python train.py --num_hidden_layers=8 --hidden_size=256 --num_attention_heads=8 --num_key_value_heads=1 --head_dim=32 --intermediate_size=1024 --vocab_size=8192 --hidden_act="gelu" --norm="layernorm" --norm_place="pre" --norm_eps=1e-06 --positions="rope" --rope_theta=6660.0 --rope_fraction=1.0 --qk_norm=false --attn_scale=0.177 --bias="none" --tie_word_embeddings=true --parallel_block=true --init="uniform" --init_std_qkv=0.0438 --init_std_o=0.0 --init_std_up=0.0438 --init_std_down=0.0 --optimizer="adamw" --learning_rate=0.00188 --lr_mult_qkv=0.4 --beta1=0.9 --beta2=0.98 --lr_head=0.00938 --max_grad_norm=1.0 --warmup_steps=472 --schedule="wsd" --decay_fraction=1.0 --decay_shape="linear" --final_lr_fraction=0.1 --batch_tokens=65536 --max_seq_len=256 --doc_mask=false --train_tokens=338100000 --max_steps=5159 --dataset="wikipedia_en"
MLP neurons of a small language model. Each row is named by its layer, matrix (up: input weights) and neuron, and shows model dimensions 0-255. Each number is 128 + 24 x the weight over its row's rms, rounded and kept within 0 to 255. Numbers have three digits each.
Before each neuron's rows, "fires on" lists the tokens most often at its 100 highest values on Wikipedia text that the model never trained on.

fires on: " (", " |"
L5.up97:113139126120105097150134097163078150122155154139124149144129154156158134155152130132177124122143153157093153132119127135135123181151133132161124092150134144061145158146156121125151129106115144141109106132099114080120107137124127130126146091111061109148103114104144167083128154172135116123118129138122105119115140144152101130129145134139151136160122108113138125100119092163138110160182115149142105106135070100119131090147133103092179100158063114154132107119090078175112099092131133164087140121102127127132181116113115127125117122150100115103133132098104102101106151149132147169155135120108133079125109118128150126147110132142083156144118147145107078127148149117163134136127149116165085128094121138059145131122139121114150147092076168113110152133140145114161121132154144

fires on: " pro", " in", " lo", " Pro", "idi", "le"
L5.up714:129118090144121108100137077139111131099142126141131148138176142091116160195100158100166103150107131105133146160131102132114099117104129129144114141171141115087129117157162136158087138101163140159141141118157167111135099091165121144129167102120146127140131178079148128158141139113107141133167129103074093121108126152173088121143115175097077073129129151115097175143125140171172168101117131130152128148109173070119140116137118144116124097160138134111125112142124090094068124130120123156171138112119119156116116147111136138112131126112129113154151127091132118116123164148126110135125166130159108073135112163141137143123139123185114125163102138115174120142133164155147116137140121105138114147109131084141130097168111140121118135133113080121088139155120141136128133150132108

fires on: " a", " la", " pro", " de", " lo", " du"
L5.up575:106114104116103138057118068098124133098111146126114158124168120131137155129118161127189141165148090152124133148143170090109129141112138135161120113102138112121166098133136144104152096092107163121129132121103101137169105129128139114155148133121102157084107114092104143166146145119133177155185142113115155135098106147132130156134123136087085111132118104104111173153133124155114106129096141114125133141133119110125140085171128132131133110168123122150143157128126096132126067131102139159136097098160136153155160148072117101117141126151127104132167184134088110124122110114123077122139153095099088125126157147134140129121077111154160124170100138156143122137178155135108137124145122103109138166107135164117105085144087099112097175130111150140140135135131130170145130155148149

fires on: ",", " on"
L5.up846:157138113119096083113171124128081119156120148146119138095083172171121109150111138112134158063151140122149124161133132135116134118119144104118141167172103118118139123127120105114124131178132133117115096113118121105129130080145150138110163166109116091068097141090151134108154079124138110107098115100094139140124133138140111125171148133140081120129105117161114119180119137134141159167102122135131176124141113153145151129104114164126125118189122107151121117182160078136079136171130092119125140095136107139089138095125108098180085146111112120121152116149118133116135106141155091140148152121112150136133151153155137138124131071165109091123081128158146139111135094077136128148103158095125130135133135161102125119104125150134121126113133164127123134112115141183109169154163099

fires on: " Un", "\n", "C", "\n\n", "=", " was"
L5.up285:114154068108177126182155112093114131100110114125148121101096117131108075142114110125155121135124112166133122110136127137111169088140129131160100148111079150155140117094134087117100128157195131131165158104116142108124139107134110126113118123100125141102123066153143145148126114105122134109116123154138153132121094144106155136103090117158112114123106125114133102120124118134124145122154080133104118134135121161119119121166112130141140113163084120142172159122112140089076096117120113150136162123160109124095121124083127110131132137119119131105140155172164130087121090148146198164125124111100172137091162160109160167129177164122134137114123111145138156127137089082168125130082141148146130132117121090096093070100139122140141127106090172122125118135120142183115119116142134

fires on: " =", "=", " World"
L5.up14:122096110131117087145127123110156113096146150106123131102109133175117099189124117114163119106092132125158097110102144116100159154137138124127101131147117162140178117113129140164165144121164098114132146146112149108122107174169115095136117173133146120133117144158120145127135144119132135137104109103160140166104137149104152134147132122112137058081109153128152096106097083145164111093121138121122115135185161136155160096151106152131156124121088121120134110152161132116117125133102145123147147129102082105103132137120108148122098112121122114112135157160158141100144128161114124134114094153148178124099074136093108119133162132169080143130115143086122130100137108160169150090116143094132109150111118128103082073120154126141123142121091129106052156133153135123099140165184113

fires on: " |", "–", "nd", "re", " the"
L5.up628:110183124111120132098175107155120110136134142119108141088167088093105113117119127117156112108155089153137120116157140145115170134152133110131149111144154107154102094156151142106107087110181117090111133121137172118137175175125146150160150158128155152137109115110139135098115131151128140150133124085144165115164111139086133141106123137134088138145111134125138112170122137158144105108101121133115069150129135158182116179097073132178109143109143130148149167091104113113114157123165161090141132119087135146103117143110121132153101143110145129085179118130096152120138126140149142134169136135143133129128083144108111157168161155133114140117089109141158133109133132168147128183080135163142110125116069079111120125090130152147131110127093122117128150126100161118130157104104123

fires on: " In", " in", " of", " throughout", " Gl"
L5.up71:132123100087113129122095109113144108131111146114145121146133123103112068095143123118154105115129133098123107120151153130117143170158151163112130160140129134148130145145132101073093092142118105116163127125094117142100126123124120106072152137132124128105066138115097109088156135191095122144146131135153125143119135142125116178136162158158133114072134134122130125142118146162144164180148137181130136143121097108089121126134103169111174164154144132155181140124174113124123160104109146097116111125134124110123128118161131114152113193164139110092117126138115140158083113140182124138138165149147090129102133150130149159103131127135150156097125106131118156074119183104100138148088138146114134133093125130129113123137129139134121124086138121092091107190154138127123128160143063

fires on: ",", "ul", "ue"
L5.up848:122149114076169148156119127137091157100103112160128155093124116119129133122093133143108115086143078109114135158102115118127146120093146127170133127086071110155105118116128130111121130121125157137115132144155122106136131109166175159088153128124137122144086129103105143062163128087139130121138109123142175162111130133160132115142168155094115118119117170134124146117152090136155153151095120119140146097130115105099153147117121140169116108133151100130104183142138114140122149165084079131096155135145115153093099156112118163144100112129120131155142105126111102076103125122111166162105166128094165150170120205159120098153100103156147090117090158159157090141099138139164140135140147101114140109095119116140140133151146147122108137114075155153147127117119152134124126152161119

fires on: "=", "I", " I", " can", " to", " Bi"
L5.up956:123117083091122093177152150130127114112125175181136113178151178116133111175118097133140161085130141137130158099162107084138143183103138110128180142147133093139124120117158120172120107170158124075117117110074136115161153127112126138115114089103136139111086143119170117139121118112113141171096117092130133139104133154137104145097107146152149107096146106148174151133114115154127154124101148152143088116136108141102110138127166114150174123137098141137159108153098146107145099120153123187141114105129129115116143114109139114130121137097124139152133150145125149134132140147155139133158087153121125123148173121123124143093139123109143142154109128167131152130169164118147152159124164138094137116102118101106084078099094108165136100094144071116139126163128124143116109133160077

fires on: "s", " ="
L5.up435:178086093144106161160117131177108119164158128081107089148142118128129144138124135125081109111156134132134141120122114153087094183091106107136110132124070117148158146107124118129119159136142125133125132155120123153074149104138117121100159151134098155168162132146100166103089129083133136130124139149115106187086144151124090118138081135128118136136127138132116086121128106167153123119126129142154118127123155179101130087130135134138128116131105146160143143157150113176092105154145118155133127142116112092084119119080102089145092145153106093167128152191119110098116153125164098159092141156132195098125124139129137128124134126135113135131111170158126137146173085152135125115126147109077108109098076134112131138164123128148094091129146129126090126141120115139154129135127133

fires on: " |", "re", " and", "e", "la"
L5.up249:128135148141083111120115055120139113143165147143154170116138072139077109099144137139169118137123144106095108099166141108146124150125080126176121167141122147104123096113135107102117111136172103144166090115100116088095145145126152141096110170145153106133138100092121112145144135178121151118091134104117146146124117126124123108126167166123137128092089144139118130135166137141175169152129136150144130120125124149134088112100128197158122131155126137169120139079131147135117123096147170114146129118157158151104140120094141077098100127107123078097116158086112132120120111148130170133163120122128146130075127135149141090115135160146134113157117119128104131134137160138102115135150096159140116154165120083093119159087130134120125109081148149124091136168124112112100114165133102

fires on: "=", " of", "\n"
L5.up244:125130119103084108112132127093126127139142124126125131090113174113140159101126094126171126118146150115086136115148146127125150109133203147130111163089122129128153078127122113125162108084138133125130119146131163118145149109133153125156122156078145120122139119111146131132155175150130146158122086122095112142111165180144137139116112115141105107122114143127107078150110115137131146154169141077145164119121126126100114136161135138094187112150134117157108105118122118127112087152121166120118103133090138122145198083084107072118116112129151146135131182164133124125174085128131105131160156118134129082083110157113142155148149113153114088144156134164165154092134123107093109121117142102188157152122112145112155113145112142096125117100137155127080134135155156140103163161151139

fires on: "=", ".", "s"
L5.up183:120101120136123106157136104179088122105191145131098114120121208125078142111124135144177135139170123121139146111152118083133112130104145096108144145152096135134162082096164092139140126165143125123133129135138176101115113103150097116127129159118113133131108120138169154161117131091143146147128138157120121153100096113103139141105126128098119142147118133133137100095132138115154110128110088126119148120129176143114121078132145146104128122130090133185101117165096118152105130119118140156127179097117075130083156120097104122156090144147126151164121135119116125137109097138147086153131142132138160117098101131161120117087177113118102097158102188157114108161137091160125116174099148096103146159095130149149104127134143129125130096142143101114105162146095153085093142146132121

fires on: " 18", " (", " in", ",", " In", " of"
L5.up929:146175120070045126135127102137108162100121140146092125154124104107105099080098155155156139139151082117180147158122142134088097141172165149123094113161140130139144103107188118128159135118132112113108120137139128133163123148122099091126128095130134136110131101102116132123149164149125164109136146108142154112070085123139132142128113149146102120096128116128183103118121120108148134146124160147123120134141126116100167150137139136110148148164121086147119117112111080144110089112131127131089158144113112114191131123106144145115099157113092083151124119109071163148090086109153125150141134123149126070187158112160127126154119121175120195146121136120136124124158125135129106115118125099145106123075139141125112142115174110132108130116112139130098145120145125133136092133157124

fires on: "D", " A", "z", " D", "t", "A"
L5.up199:124086100103115095157136094102122127143124102129153146091138142140126128111108075160152149074126103108147170136146101098103155120143170146127146114118104147094123130141137134120138113159183142099143065107101125119126150123098118098142138113093132125113153129107124156122124126196171099144108080129145125136120148151096136160135137128160124109088133186108130112163085134179137134151150124129113120163122162167132134147126096104097104104124059128101154140098188100163129087128109153151095107125116142136092119110134110130150127120109109128131114169129121154149120133093114147163133164154119135115122135135139164107119120148121100130130084105137139122119133144190144159145076143118128093139124070123084147104081126131108109109149144146141118108144153113144110126157185118

fires on: " a", "=", " |", " the"
L5.up1008:124147096083136136171140077134145137116147158148082146103173143138129085121144115177166149131153107137090156082163139102063119162128119128117093112126143114115173131142135100105135111139118132109187110104126107130139121128102153128148157149058123130111115126128120149094118130104114140154136107174118142111092119166144140108139126120129145099122093095102088101125131125179145134139110161175098117142129136140080102148121123134172162104164134125180151154172106126123125149125103156172087121117103146150121120151120115143136116135128141116122135150155080114159118096141132122131163125125156108142147132125101102161150137152171142160117108131148153167161158112124096145163142143093138128129154106148124115107124110103152118139065139149122072147104134183148113112125138093

fires on: "-", " fa", " U", " |", " ce", " the"
L5.up684:132166111085094110118144090130114129112114121135129135112122069087187145198116141166148147100136133131101148121094133135097063139126144123128183119122092146115135110122155142127134140103153115073145100070130095102162092174157162152115166151147123101159129119123077104094136158184166146163105134142088140145105125150129135131126164126119131119146077136116157128104126125129120101155106146144109093126154138158130142145128129191125088097106140115112140146106114140108105141132131152138137106149125118149137149123122110092145131143118104135097139161151126125098116107119136132107166180155111131142124117143094159148130111106117143131129119145173128138151132121126177117155094161121134135121100108132127087079124138120095078092122145092148086091129096121111170123118151124

fires on: "="
L5.up563:100130077107120137162134113150111117146117131138126161118158129133137126132129094099155151170172143109155132132166104114115102126146112119102100147136124124103126103114157120121156138159138138109103113101128142130154142075116117143119107109130118086145125143127164132125098173102145134091081136097116134137137109129164087120124132154107144145141123096126124101151154121199143115170183100115131131145118130120069130113131113153152139157141087102156142146102116115159114114108106142160131179099124144173104170129111089106117143121088146161133119143157110135138115164144119124112205070130143115149155110150102097142140170125126115157119137124155147184116140136112159145113126172112169115159090143089093108095143094151109104151060148142136093131165156139117099113122163109

fires on: ".", "D", " E", "A"
L5.up202:114142117104135116110162094109099141153154155135165142165167148167122115171145092159138136074128138115127118117139117091097143133127145155103105159130122128110141074140115114132148097155150129126146130102106157096106108127104107148111146084095109138114101087140105136132122102105129128142095107143118155149111179117167122130175121118173144130076068156126095112118115113145155122137120113172143162081133126118104150117123118119137179133136143110109127134126122121109143111084135160142109119147126142140106137081125126101134141097122142121161155143090089116115150128211158159133154131105106122123120078151135181105136152142116108087156147139162188134145143130117101134144109150112138150095138119114119136125087139090089137097118119125149150098196128117165083117164137127

fires on: " =", " life", " (", ")", "Personal", "Early"
L5.up333:171113128086117112134117114162151128109096178122104154135130168132148155156124135100137155112188138123117119153115144134101097170179117113083108114117139115150145118150148134145092115129112161148132120093117124144104138118103073126121161108189067120142108103109122156110131184134172141106113149131136127133110127113142095131104113114100131142151146123167121107134100138138135140098164120136146132158146131168134123151145143155076148130170115131131128163109149121171111123087144139153090160162133152155091149074099135084133085123147103121137100118149080177107155122117135071153128161102132143120133083136140094111110136147100162132166127156156137077132145120103130149116108204123128104133121113118143108115140153093138087090113121132109108135140120122138143109128143163

fires on: " ("
L5.up256:134065125113107111109130117154101148069156137124118080123135153113136116110120131169182134120135139139124140137097158126113137131147169098122129115144121140124125135087174110116143170159127143152119083154147098128157126088123078114176166112128103115138129112098120144080106123172165138143137107145126119103104140153102127095124122102114137145102111144105126123148114137119151079152112112173153126139139116162118136174093144129112138112174143125124114142140086116149145085094124173139095141138123107131130159135136117121133108138197069146114080165121112105147135103119139084121161162135117111075109081127158101124147122165144154145159105138157094101097122115109139127152085165177152118129120154131128119117093182139127117134080097158122123139100140164135153117142132147